Weights of a small transformer language model: MLP 704 SwiGLU.
MLP neurons of a small language model. Each row is named by its layer, matrix (gate and up: input weights) and neuron, and shows model dimensions 16-143. Each number is 128 + 24 x the weight over its row's rms, rounded and kept within 0 to 255. A neuron's up and down rows have the sign that makes its largest values positive.
After each neuron's rows, "fires in" lists the words (lower case) most often at its 100 highest values on Wikipedia text that the model never trained on.

L7.gate241 [137 132  78  89 183 180 111 156 115 123 125 182 143 100 143 136 132 145 142 150 123  88 147 130 103 114 109 141 152 166 101 135 116  91 118 112 150 171 147 108 116 105 113 117 125 155 145 100 109  87 125 138 136 137 126 124 121 160 132  62 175 139 153  97 141 106 162 100 136 111 135 120 135 169 158 108 146 162 134 136 145 178 104 140 129 150  90 131 115 129 114 120  91 124  83 111 184 158 107 154 115 127 105 144 120 112 155 151 146 138 134 135 132 120 140 135 123 116  83 121 165 150 130 133 155 165 142 167]
L7.up241 [143 113  81 105 156 152  52 133 129 168 166 133 173 152 117 104 114 115 115 134 116 109 138  78 133 144 122 121 119 190 145  89 161 148 122 156 128 136 122 145 121 109 130 186 121 174 162 107 145 119 109 107 147 148 137 131 126 136 119 185 140 150 143 106 128 156 124  99 144 110 133 120  87  95 109  89 169  94 145 116 141 155 170 113 111  93 142 132 144 116 119 118 119 119 130 154 137 109 142 128 136 103 115 116 150 108 160 153 159 174 109 128 125 162 102 149 151 129 116 160 167 149 149 159 178 164 135 130]
fires in: "a", "in", "played", "the"

L8.gate665 [104 161 154 118 120 145 138 170 122 161 103 153 152 115 153 133 110 154 140  96 101 120 108 155 147 130 126 105 145  91 125 171 134 116 123  88 108 156 102 127  82  98 155 127 130 157 114 101 124 150 139 110 101 121 138 126 140 138 109 102 122 136 130 113 135 125 128 150  81 155 133  96 128  97  98 135 140 121 147 158 137 158 151 153 125 149 140 116  98 141 104 115 126  73  97 112 140 110 159 147 126 131 133 109 114 132 151  81 128 124 101 107 105 156 136 117 115 120 105 150 140 160 130  77  93 141 112 130]
L8.up665 [135 105 161 138 145 107 170 122 118 111 146 175 126 177 143 103 121 140 130  91 190 111 146 138 115 109 169 132 154 111 160 100 148 122 102 138  81 119 117 123 134 134 148  95 129 103  89 141 168 104 106 102 154 157 149 105 129 144 115  97 107 113 135 121 171 115 119 141 132 141 108 125 123 153 132 136 116 130 134 121 140 188 147 113 129 112 154 107 140 144 165 149  86 101  74 157 120 140 150 123  61 130 180 116 152  86 136 123  90  97 139 161 160 122  97 158 130 130 135  85 182 115 177 142 122 115 160 112]
fires in: "over", "than", "to", "of", "about", "at"

L6.gate273 [114 166 124 144 145 120 156 107 118 175  98 172 133 132 119 176 112 139 116 124 129 141 136 139 139  72 116 151 147 151 105 127 120 128 130  97  99 153 105 119 138 192 127 153 140 150 178 110  99  92 102 168 106 137  80  92 126  98 127 106  91 154 164 149 117 150 126 118 130 127 127 119  82 123 102 106  82 104 144 116 129 129 101 140 117 113  89 116 120 143 130 144 176 127 134 174 130 117  97  91 158 168 176 168 209  78  97 144 158 170 104 122 108 132 143 137 122 144 127  92 103 124 154 138 137 166 111 148]
L6.up273 [172 158  87 139 149 117 149 133 126 115  73 152  82 171 101 175  86 101 159 145  95 108 135 115 115 183 109 112 120 131 115 125 134 111 138 156  78 107  75 122 122 139 141 105 126  90 136 123  90 130 108  75 131 139  97 110 129 118 112 130 139 172 146 125  94 166 133 126 119 140 147 154 110 160 128 118 111 125 177 107 138 147 130 120 107 154 126 147 157 144 134  92 114 109 111 118 176 108 115  68 182 167 119 135 169 132 140  82 157 138 125 174 125 123 150 116 125 162 152 140 103 146 136 139 170 137 123 151]
fires in: "in", "into", "of", "from"

L7.gate562 [146  97 130 128 118  90 113 127 114 103 121 102  88  82 157 142 142 103 152 128 143  99 118 125 142 132 112 153  98 146 131 191 126 155 135 119 110 113 122 137 142 147 120 114 129 124 183 127 149 148 142 134 134 171 126 137 156 116 150 132 193 109  99 151 141 159 112 154  92 152  58 100 118 149 143 153 139 155 124 139 136 138 131 140  90 126  74 143 130 162 110 142 154 165 166 129 133 135 106  96 127 154 106 147 158  90 157  99 124 139 118 150 127 135 131 107 104 148  96 140  82 161 124 144 124 136 110 190]
L7.up562 [111 114 177 152 132 140  67  93 161 164 135 121 124 116 157 137 149 125 168 148 154 148 101 118  86 144 160 162 143 165 133 132 135 115 114 156 145 148 154 138 149 184  95 125 167 115 124 124 142 118 144  87 139  92 173  93 127 142 140 118 128 126 130 122 143 162  75 150 118 139 111 121 130 109 146 132 103 142 118 103 132 167 152 143 138 157 132 118 100 175  98 114  93 138 129 131 125 106 107 117 111 157 154 113  87 100 129 117 112 164 138 110 126 161 103 107 128 122 107 136  72 155 159 145 101 133 143 126]
fires in: "known", "such", "described", "just", "even", "intended"

L8.gate318 [128 141 161 138 142  75 137 144  91 124 123 142  83 141 155 149  99 128 102 138 135 132 151 102 122 116  91  94 128  93  95 172 128 191 123 131 133 132 124 142 148 131 126 149 133 104 103 111  99  86 142 118 111 127 121 135 148  72 200 114 148 126 166 159 119  76  83 159 103  99  99 145  99 136 138  90 132 104  96 113 141 136  99 100 100 145 126 136 118 111 123 155 123 114 132 129 113 147 130 155 155  87 124 135 110  85 148 113 130  90 174 124 102 137 152 173 175 121 110 108 141  95  80 142 128 133 112 128]
L8.up318 [136 133  86 119 139  90 113 136 126 136 131 150 146 115  86 124  95 140 135 197 147 137  57 100 164 117 148 159 112 131 125 143 129 135  99 170 145 146 111 180 141 119 146 163 175 116 124 139 153  83  99 160 117 129  76 103 129 139 127 103  99 128 151 157 137  77 140 135 146 143 110 119  80 114 138 178 142  81 101 129 129 158 131 160 108 160 111 119 148 124 135 124 143 108 103 152  96  89 141 147 129  98 156 134  97 104 117 118 109 136 111 112 145 172 112 141 133 102 135 102 166  99 126 127 102 110 132 125]
fires in: "a", "an", "his", "s"

L7.gate449 [168 137 117 147 152 151 135 129 150 128 148 173  85  88 117 161 106 126 109 124 100 133  88 116 112 123 120 123 131 113 131 104 143 147 162 136 125 134 153  93 139 151  92 168 140 171 152 141 131 133  97 141 127  85 113 145 149 130 123 128 146 103 139 179 150 109 145 104 107 185 108 137 104 175 130 131 106  72 176 105 161 139 116  97  91 149 122 142 162 152 124 110 126 107  88 163 140 185 129 127 128 166 144  96 118  93 127 134 116 163  98 143 121 112 125 131 107 124 101 116 125  91 127 111 104 137 102 105]
L7.up449 [167 135 121 123 159 121 126 135 151 174 142 160 119  95 168 140 108 128 161 129 131 108 112 151 140 126 142 105 138 118 149 115 133 151 126 102 148 140 163 160 143 142 128  94 121 116 149 127 118  84 131 114 109  95 100 152  90 143 122 131 146 165 100 149 148 124 144  78  99 148  93 111 127 144 109 110 117 110 154 155 157 111 155 113 102 116 127 122 143 101 121 115  64 166  85 133 152 171 113  96 151 123 130 179 177 113 115 154 131 113 113 124  94 101 160 126 119  94 122 137  86 127 124 100 132 130 100 167]
fires in: "in"

L7.gate222 [ 89 137 153 119 124 105 111 109 121 134 123 120 125 102  75 131 170 126 135 117 128 173 153 116 124 104 167  97 139 117 160 180 147 134 126 134 131 123 114  92 153 125 135 156 159 126 113 105 113 158 124 105  90 112 177 110 159  97 152 194 127 148 121 126 136  94 135 179 135 124 114 155  92 148 114 113 152 101 115 107 155 145 123 164 138 113 148 139 124 135  89 130 124 118 127 145 151  96  60 113 126 155  84 165 154 135 113 169 116  89 139  78  98 141 116 160 128 116 139 110 150 118 113 151  97 122 141 117]
L7.up222 [117 128 152 127 107 123 144 101 107 145 171 139 111 116 106 136 174 157 134  88 145 140 135 118 131  97 126 194 138 118 137 147  80 143 106 144 128 142  97  96 131 160 164 124 118 124 100 111 123 124 130 129 165 175 142 151 122 113 134 119 129 145 106 118 191  98 130 140  88 135 146 132  63 107 109 118 154 102  99 129 132 147 147 106 117 178 116 107 113  93 129 115 179 154 147 103 147 148  85 120 101 112 115 109 130 110 126 111 161 127 159 112 102 145 157 119 115  63 173 128 122 123 155 148 128 123 165  98]
fires in: "the", "a"

L7.gate323 [163 143 120 144 143 156  94 142 141 159 162 176 111 105 103 175 124 158 107 140 169 177 126  89 172 128 154 124 152 156 168 117 126 114 142 145  99 114 127 105 129  98 129 144 156 124 121 107  95 115  92 116 132 167 140  96 128 126 163 126 114 102  98 105 135 120 120 150 153 126  99 159 167 117 152 100 117 111 107 111  83 153 145 102  96 142 117 138 156 167 152 123 130  97 149 143 148 105 114 105 138 126  77 152 138 126 147  88 136 154 132 115  98 118 128 137 173 134 155 179 165 151 140 127 142 186 105 116]
L7.up323 [129 109 104 108 146 163 132  93 156 149 135 156 137 110 134 120 124 140 156 126 130 162 126  93 128 141 177 162 144 161 105 116 170 157 130 167  95 131 130  91 141 133 111 112 119 155 116 133 141 116 131 125 131 115 151  74 133 129 108 154 133 118 136 114 175 142 165 107 140 123 103  99 138  90 146 140 141 115  79 133 113 147 160  90 103 127 100 134 135 154 149 127 110  81 105 130 121 123 173 130 108 128 120 162 132 129 137 132 165 162 102  96 133 115 144 113 178 120 120 118 145 142 134  91 130 136 128 127]
fires in: "a"

L8.gate685 [151 137 132 135 140 139 151 145 112 127 126 148 128 132 117 143  92 168 105 152 164 103 104 166 170 150 146 126 192 138  98 107 123  92 138  83  78 141 111 139 140 165 120 171 187 138 126  98  81 108 115 160  96 184 130 135 140 102 156 120 115 130 172 100 149 125 155 103 119 182 111 108 120 114 139 121 159 164 149 163 102 145 148 116 124 139  93 128 116 183 144 181 122  94 122 152 116 134 133 112 138 140 128 121 151 135  91  84 131 162 133 125  80  98 132 147 135 151 111 142 154 121 169 163 152 120 124 117]
L8.up685 [160 106 116 126 144  76  96  92 120 121 134  82 110  94  82 112 100 131 118 120 122 111 143 123 169 132  90 142 148 154 114 115 142 138 121 136 170 144 158 133 124 101 133 127 166 172 120 134 108  98 155 164 164 138 117  85 154 156 130 137 145 148 120  87 116 135 153 134 171 131 175 138 125 129 136 137 133 119 118 129 151  79 165 141 158 156 107 141 171 129 127 133 141 172  91 145 133  96 104 120 145 118  74 129 139 146 101 129 113 103 116 107 124 128 172 120 159 164 109 167 125 166 171 134 133 149 120 129]
fires in: "a", "yard"

L7.gate159 [134  87 145 138 146 145 112 131 150 130  79 119 104 146 125 114 132 125  80 130 170  93 132 164 127 147 116 137 114 144  93 137 134 172 121  74 126 138 133 142 136 133 125 175 122 109 189 131 106 120  96 127 111 124 114 174 184 108  97 133 150 141 138 130 125 160 153 123 151 124  55 140 121 125  98 133 147 152 131  64 138 132 158 136 104 116 131 139 140 161 116 164 137 168 109 158 112 121 115 127 134 105  72 136 144  85 144  95 113 119 154 123  94 151 123 133 100 106 128 163 151  97 102  96 109 140 144 150]
L7.up159 [115 196  91 133 162 162 114 122  88 129  73 132 133  92 121 154 138 148  54 150 114 149 135 110 161 142  81 140 145 133 124 156 144 136 154 109 137 150 137 121 112 108 107 131 132 152  66 136 137  91  93 145 128 111 159 123 136 106 123 109 141 164 137 112 120 107 137 162 135 125 157 103 128 127 117 127 110 143 117 124 107 154 147  84  89 114 142  93 132  95 138 103 126 134  83 136 124 163  93 135 172 123 139 107 115 164 125  95  83 134 129 124 126 144 137 131 130  87 146 157  92 112 117 119 149 170 138 120]
fires in: "his", "her", "s", "and"

L3.gate190 [110  92 126 162 122 119 112 138 137 123 143 117 157 105 117 167 123 125  85 107 176 133 158 148 137 139 139 156  73 149 138 105 133 164 130 138 135 132 127 104 122 115 136 133 161 142  81 158 158 139 161 133 153  84 155 138  91 131 149  91  97  91 133 144 149 137 179  78 131 154 100 167 105 106 113 153 134 126 132 126 150 177 105 140 144 148  96 109 145 112  86 106 129  85 118 168 159 103  99 124 127 119 111 120 125 145 104  97 155 127 117  98 124 162 105 121 124  95 111 113 119 146 115 142 112 141 115 128]
L3.up190 [147 109 120 158 168 141 126 131 155 106 136 102 104 119 121 131 129 125  79 147 166 123 197 137 120 117 121 122 115 130 166 133 129 148 130 142 176 125 136 140 109 113 139 162 110 125 102 136 135 125 155 151 106 144 125 130 111 120 164  94 140 156 138  92  95 147 135  69 137 136  90 133 135 153 104  94 107 112 112  98 106 105 101 126 134 180 119 102  63 148  90 123 113  82 116  98  99 105  70 127 108 155 172 167 132 162 129 117 140 156 128  99 110 126 151 137 114 116 137 117 100 158 125 100  95 181 131 117]
fires in: "of", "the", "its", "relocated"

L3.gate364 [145 148 133 120 183 133 131 131 147 112  91 143 140 144 141 132 143 107  94 163 170 122  87  99 129 149 102  85 114 128 117 147 141 165 119 135 153 179 123 109 137 119 138 158 106  94 130 146 134 162 109  89 126 161 101 118 100 114 123 147 150 146 112 125 139 119 174 165 106 103 136 135 124 117 146  93 169 139  71 111 114 149 106 138 132 148 129 148 171 149 146 171 146 164 125 104  64 170 111 143 138 119 172 145 112 141 184 138 148 154 165  93 141 121 104 137 124  70 113 152 174 111 154 163  95 157 143 132]
L3.up364 [ 81 123 122 108  99  98 107 127 127 166 113 108 151 105 124 100 131 122 109 120 150 106 133 106 153 154  95 108 156  74 123 162 122 168 138  97 151 118  75 109 155 144  85 146 184 100  98 150 132 112 114 137 111 149 127 127 148 137 158 126  96 117 112 114 109 101 163 131 164 139  91 156 162 109  82 141 107 113 118 160 112 121 145  97 189 136  45 143 138 147 140 150 122 124  94 113  99 145 138  83 141 121 130  85 146 100 117 132 159 171  91 133 130 162 126 122 145  97 196 105 135 130  96 112 173 133 154 129]
fires in: "his", "her", "their"

L6.gate417 [150 183 143 176 125 111 113  95 149 164  97 148 133 148 122 153 102 121 177 137  90 169 134 177  97  91 117 143 151 162 126 166 134 133 148 174 151  88 158 130 114 122 147 145 171 138 131 132 107 118 122 118 114 121 112 142 144 105 131 100 136 122 114 124 170 155 114  71  98 188 138 126 158 102 116 104 119 100 104 118 109 148 136  80 169 109 121 115 154 164 118 126 106 106 138 190 101 152 104 163 131 104 124 175 173 153 142 181 132 120 130 152  88 121 119 152 128 129 118 109 146 166 126 125 130 155 113 121]
L6.up417 [125 132 119 108 146 113 157 120  86 118 169 118 154 104 146 127 109 131 107 132 108  83 149 144 129 151 104 112 110 136 149 126 121 136 132 167  97 160 131 150  97 151 130  37 155 136 113  87 113 131 152 145 104 102  88 133 162 158 137 145  91 131 132 152 138 128 143 132 140 142 118 159  84 134 135 155 100 147 139 127 175 118 146 112 120 130  85 134 123  95  86 120 131 118 141  93 148 115  97 107 118 140 147 147 118 147 109 152 133 158 170 121 157 159 150 122 167 124 126 144 155 102  81 120 125 123 119 153]
fires in: "in"

L3.gate72 [106 130 138 129  95 106 184  84  97 116 156  91 116  89  94 115 124 145  90 104 147  91  96 145 164 116 111 112  99 157 147 167 166 173 108 178 130 154 105  72 142 100 148 140 143 145 108 139 135 154 153 126 146  82 134 118 121 114 130 148 137 153 128 133 133 155 134  91 103 169 122 137 104 168  93 138 164  69 118 132 121 133 123 124 112  95  66 103 118 118 142 118 108  92 130 130 159 152 123  72 120 126 165 146 140 125 100 101 179 103 121 117  87 145 112 122 140 107 129 136 155 148 133 149  88 106 112 116]
L3.up72 [ 99 126 124 107 101 124 125  81  96 140 166 155 158 167 113  97 112 113 121 134 143 123 147 149 107 155 106 123 119 127 151 159 141 129 137 153 109  79 124 132 155 117 117 110 132 167  93  73 113 132 152 106 129 100  93 104 129 133  98  99 145 124 127 104 142 181 105 145 136 122 139 151 129 161 166 173  98 109 138 138 114 154 100 125 119 157 135 171 132 149 145 141 148 130 146 150 109  95 137 142 158 121 144 144 140 137 101 154 137 147  72 143 127 152 121  80  68 144  95 102 154 122 125 139 111 152  63 110]
fires in: "of", "mosque", "rush"

L6.gate241 [144 155 112 126  99  89 109 122 142 170 118 162 118 135 119 144 156 146 134 115 136 163 125 105 107  81 106  84 111  79 138 194 139 130 127 143 168 120  64 132 154 158 133 115 129 166 129 114 105 118 123 115 121 152  93 152 142  83  98 105 146 125 127  83 127 147 157 116 139 148 133 122 127 129 168 134 141 119 157 134 108 136 160  96  70  98 147 122 129 133 146 146 126 129 102  89 120  97 139 154 123 137  90 180 151 130  96 122 122 157 149  99  91 119 124 128 136 162 136 146 111 148 141 156 126 120  75 103]
L6.up241 [103 107 159 110 142 152 138 136 179 141 128 133 131 193 116 106 105 137 134 129 114 138 145 109 137 188 108 141 138 144 172 142 153 140 132 110 141 161 189  87 111 159 109 107 165 157 170 135 122 121  98 150 101 101 150 111 140 149 135 136 140 137 124 165 169 110 118 108 119 169  81  99  93 143 134 129 142 132  98 147 167 102 102 105 121 146 132 121 155 104  96 152 123 117 150 129 156 160 114 101 128 127 174 128 171 171 140 107 143  74 111 109 125 133 138 140 153 136 143 131  77 126 150 117 121 145 141 137]
fires in: "under", "an", "was", "by", "is", "in"

L2.gate664 [ 82  79 116 101 150 115 118 153 180 102 108 135 142 122  88 106 172 153 142 125 132 103 149 107 137 116 102 137 147 141 169 101 117 162 132 168  87 126 116 123 115 120 121 116 107 145 134 106 148 110 128 105  94 137  96 115 162 122 150  94 137 102 147 110 149 173 106 108 126 152 142 135 185 122 116 134 145  89 127 133 165 123 130 113 172 153 108 144 108 107 102 136  71 101 130 160 166 150 139  97 153 107  94 139 106 142 135 113 111 133 148 110 138 126 206 155 155 170 120 151  87 176 144 138 141 185 136 138]
L2.up664 [ 97 110 136  92 146 125 171 117 108 123 112 131 134 132 100 100 107 117 129  97 152  91 135 103 142 118 109  78 132 183 157 148 123 128 106 119 134 142 147 152 157  85 109 109 159 136 115 144 136 102 105 113 100 117 105 127 152 125 157  82 126 101  97 122 149 111 141 137 130 153 116 139 134 148 126  94  99 126 107 129 135 155 154 148 128  95 116 128 113  95 100 175 135 149  95 113 145 131 100 108  81 164 118  85 125 131  94  81 166 134 165  81 163 125 112 128 156 119 105 160 158 124  90 157  98 122 121 121]
fires in: "in", "at", "of", "on", "won"

L7.gate585 [146 128 138 110 156 105 145 104  85 133 138 124 119 128 138 124  97 168 109 158 123  90 110 103 104 109 137 144 108 114 112 146 132 123 110 111 162  88 155 131 132 146 107 170 116 152 153 145 106  91 117 145  96  83 117 157 107 132  92 138 105 115 165 116 105 135 136  93 142 152 127 128 107 141 102  91  95 154 125 129 107 141 101 117 155  88  43 151 116 152 146 156  98 138 111 160  92 114  53 122 110 124 130 129 143  90  97 127 130 163 120 172 132 165 113  91 115 154  92 142 117  97 169  87  85 155 147 119]
L7.up585 [128 132 134 120 106 121 168  86 156 175 138 137 160 103 125 116 138 115 154 133 140 163 122 140 122 141 138 136  93  88 112 116 136 120 121 113  97 176 134 114 110 126 161 148 174 113 111 103 105 111 130 156  87 148 119 142 132  94 150 119 104 138 104 153 127 153 150 143 152 144  82 138 146  64  60 113 103 138  81 137 137 149 129 110 105 132 106 110 119 135  92 152  91 111 169 111 105 126 127 151 131 114 146 107 112 135 137 131  90 169 130 102 128 104 135 140 128 163 127 159  90 151 177 133  93 115 138 143]
fires in: "of", "for", "with", "as", "on", "in"

L7.gate678 [150  93 118 142 105 116 123 144 116 123 152 139 147 118  91 115 112 119 107 133 157 124 158 163 112 171 129 107 101 118 124 171 119 122 109 124 199 115 132 139  88 112  94 151 138 119  94 115 113 163 171 139  86  97  86 130 136 112 190 108 152 130 101 106 159 123  90 137 128 122  93 181 160 102 100 195 140 144 111 103 119 120  99 119 113 134 158  96 125 148 116  99 142 114 140  87 114 126 127 149 130 143 129 138  72 129 142 115 133  81  88 146 118 125 156 178  94 146 103 118 150  82  99 145 144 195 184 124]
L7.up678 [136 148 113 169 125 126 132 115 145 106 130 130 156 126  72 124 113 115 158  98 161 121 121 124 138 115 118 187  89 143 158 114  92  99 136  86 134 148 158 132 101 111 120 102 172 143 160 103  98 139 106 196  91 118 121 123 143 146 127 143 118 146 175 121 121 121 121 131 135 133 122 152 102 154 134 152 143  97 146 127 133 158 161 126  76 110 187 100 116 129 135 102 134  74 140 109 129 141 140 124 135  91 102 124 133 134 154 148  93  95 175 127 104 196 126 134 114 156 130 143 130 137 123 185 147 128 144 131]
fires in: "the"

L7.gate435 [126 107 124 126 137 138 130 140 171 116 126 139 138 104 156  84 142 114 159 170 132 143 112 121  89 127 165 152  98 105 128 144 112 135 107 137 116 124 143 138 125 156 145 199 158 156 100 169 157 157 150  98  88 135 152 133 107 128 148 132 107 133 191 158  78 147  79 135  85 145 114 112 140 111 126 103 130 113  80 109  98 161 164 117 108 118 112 108 147 128 108 105 139 119 120 133 111 100 115 166  90 146 120 144  91 116 154 145 140 115 151 139 154 141 130 110 119 149 155 136 133 133 150 120 117 126  95 142]
L7.up435 [146 134 108  84  90 145 117 119 144 160  87 210 124 133 112 131 101 114  82 100 160 115 100 181 122 140 180 120 135 136 118 119  89 157 125 145  92 138 152 166 105 169 118 140 114 113 100  81 109 119 108 181 115 117 140 159 116 123 132 134  98 114 159  96 131 116 158 135 124 166  63 112 114 122 167 142 107 116 105 115 115 150 165 153 115 139 154 147  77 107 155 120 134  92  90 131 124 177  92 127 136 129 133 115 113  98 166 155 145 130 122 138 136 135 150 155 117 107 127 139 156 146 101 133  63 124 126 137]
fires in: "of", "from", "in", "through"

L8.gate72 [129  81 134 130 166 129 149 157 108 183 159 101 135 137 141 108 154 131 168  65 115 137 111  99 144 126 115 153 132 145  41 160 109 123 114 151  96 143  95 137 121 141 137 160 144 113 119  87 113 185 138 105 101 136 155 117 110 119 155 117 142 158 106 122 117 107  94 184 133 137 103 114 143 128 157 168 132 133 155 116 114 122 129 140 165 163 166 123 112 146 119 123 112 145 131 111 122 125 115 173 118 139 130 114 106 113 103  87 110 157 138 168 110 158 136 123 126 125 117 106 129 138 146 117 124  98 168 133]
L8.up72 [ 98  79 101 184 133 117  74 120 154 124 174 146 151 136  95 109 112 123 170  93 167 138 150 117 105 133 134 111 131 155 129 130 176  99 147 134 118 167 110 160 108 106 183  94 146  90 140  95 106 150 130 151 139 158 116 141 121 161 143  93  72 122 151 143 105 121 116 121 127 154 133 125 127 124 117 148 108 152 145 105 126 141 137 154 112 121 151 157 143 119 185 143 114 144 124 103 107 105 141 123 165 115 148 146 122 113 125 108 135 152  96 116 124 146 169  95 150 148  85  75  93 145 157 116 126 114 129 143]
fires in: "known", "such", "described", "significant"

L2.gate367 [123 118 127 145 134 138 171 120 148 120 106 151 108 122 144 160 149 160  93 158 130 130 104 131 117 135 145 141  90 154 108 115 223 153 155 109 153 136 148 128  91 105  71  97 153  93 125 135 114 148 147 160 121 188 127 144 118 140 122 140 136 133 129 116 145 136 168 160 121 132 124 158 118 118 143 140 137 130 152 126 100 138 139 111 141 135 117  56 117 157  77  94 129 113 112  82 115 190 130 150 149  98 130 159 122 114 116 134 134 143 115 127 122 107 144 112 137 137 112 119 127 135 111 127 101 144 155 146]
L2.up367 [189 140 146 146 134 174 139  76 125 121 122 129 169 169 136  95 116 150 116  93 103 132 102 130 151 135 137 138 139 124 177 138 155 151 153 134 138 135 102 136 173 113 117 130 108 114 123 117 161 112 144 199 127 107 159 143 118  91 154 159 147 159 118 112 128 114 168 141 158  95  99 128 111 115  88 104 119  97 136 167 136 132 120 130 149 113 112 137 124 102 140 124 107 120 127 103 111 105 153 131 166 148 116  77  95 100 113 107 148  99 168 120 128 113 146 129 158 129 148 159 165 141 118  97 168 116 114 111]
fires in: "s", "his", "russian"

L6.gate79 [128 103 100 135 133  93 140 133 134  98 148 167 115 120 120 133 147 129  99 118 169 149 170 107 140 115 123  82 122  92 105 168 138 125 144 121 141 118 168 132 157 122 138 134 123 147 189 114 140  93 115  76 125 103 100 166 153 134 126 138 112 134 156 114 163 124 118 139 106 141 129 139 163  88 134 116  98 105 125 161 101 175  71  95 125 134 135 157 112 122 141 100 159 101 126 130 160 108 118 127 138 128 131 167 105  79 120 112 121  86 116 100 108 106  86 128  98 108 154 122 189 154 167 145 126 131 113 140]
L6.up79 [102 116 130 122 111 100 127 158 128  77 144 173 144 137 164 127 159 109 111 138 139 105 113 125 152 105 127 117 117  78 104 130 133 109 168 109 164 102 132 137 101 131 132 149 115 148  84 145 120 125 116  84 160 130 139 168 121 176 123 133 169 129 147  90 166 143  80 130 108 152  94 131 130 119 137  95 130 113 112 124 116 118 108  87  90 107 171 129 120 148 130 132 127 117  94 171 142 154 107 142  99  99 194 149 137 130 114 138 109 147 145 152 123  85 109 166 121 159 124 137 151 102 124 155 108 149  80 126]
fires in: "of", "in", "for", "to"

L7.gate335 [107 111 176 138 132 122 137 118 114 117  96 164 140 178 108 134  89 128 190 148  90 128 118 109 139 149 126 136 136  92 164 166 125 109 142 136 126 146 150 180 122 136 138  98 102 136 155 154 164  89 128 129 139 114 110  98 132  66 152 109  95 120 125 117 145  78  86 107 184 157 161  91 128 138 127 159 126 163  94 159 119 140 112 123 136 173 128 157 128 126 102 127 140 104 135 162 123 143 121 137 137 139 109 161 157 119 116 112  83 103 125 154 132 122 185 115  97 118 160 151 119 107 140  52  74 157 139 124]
L7.up335 [142 122  95 152 155 174 135 123 117 135 144 151 122  99 137 118 103 151 153 147 131 124 126 106 124 136 143 122 157 102 143 131 105 127  85 142 119 141 142 149 129 151  75  95 150 123 148 177 153 154 141 114  95 172  94 143 133 118 138 118 123 140 158 162 114  93  76 129 120 157 125 129  88 156 165 111  90 126  98 130 106 137 137 118 110 126 163 132 132 119  75 134 136 114  99 145 140 151  94 130 132 152 132 126 166 183 181 123 144  79 105 146 102 140 167 143 155 117 163 114 130  92 151 131  92 129  97 108]
fires in: "by", "with", "from", "in", "of", "at"

L8.gate439 [121 143 150 120 138 120 109 137  82 131 102 135 131 158 131 122 136 139 127 131 166 160 113 100 135 153 152 116 108 102 114 123 132 133 131 145 125 113 142 133  95 116 152 157 184 130  79 199 118 109 140 115 121  93 172  98 156  89 157 107 123 142  91 113 136  84 114 170 121 128 115 134 163  96 146 143 122 157 128  54 121 137  97  88 114 153 155 160 118  93 118 131 111 126 171 126 126  72 124 111 101 145 176 113 103 121 114 122 119 116 123 104 170 134 110 155 138 128 139 112 136 116  84 144 103 134 144 131]
L8.up439 [116 131 113 134 165 132 160 106 138 128 179 141 147 145 148 162  91 144 112 158 115 141 143 176 106 122 156  91 126 148 118 130 140 121 110 118  89 164 151 136 121 130 120 116 122 156 106 139 145 132 147 142 125 179 134 121 133 127 123 137  96 155 120 142 142 113 103  71  81  50 136 128 127 130 198 106 161 112 121 110 135 129 209 142  85 105 130 109 145 161 120 119 138 123 127  99 133 147  98 127  97 143 158 119 122  75 129 117 117 147 162 153 156 124 134 129  55 120 121 154 154  73  86 111  87 122 114 132]
fires in: "a", "of", "the"

L7.gate505 [151 144 149 111 123 114 123 181 109 127 114 144  94 135 102  81 105 132 121 148 139 114  77 150 121 125 133 137 114  92 166 121 143 108 135 155 125 150 140 128 163 121 133 127 117 154 129 132  81 159 112 149  90 125  87 128 121 155 138 151 103 111 133 137 110 100 114 114  46 130 132 138 103 119 151 139  98  91 111 157 142 184 138 148 150  66 119 130 103 143 110 147 144  96  90 109 111 164 159 105 119 124 112 113  95 110 132 135 124 100 122 137 120 129 127 130 114  60 121 162 108 135 141 142 119 132 157 109]
L7.up505 [124 152 166 113 153 154 127 109  77 114 118 113 115  96 108 153 100 129 157 181 117 151 146 123 152 109 138  93 114 112 149 124 124 162 171 146 105 138 107  90 132 140 109 130 143 174 109 156 145 141 162 122 113 139  68 150  95  88 152 165 124 136  92 191 145  99 144 151 139 118  93 110 150 150 140 114 120 187  92 154 100 125 160 132 119 132 143 122 122 173 122 153 129 164 142 107  86 164 144 154 175 120 142 128 110 128 141 121 105 137 130 156 149  99 103 133 109 139 106 153 112 132 130 133 103 124 109 142]
fires in: "of", "during", "following", "from", "since", "on"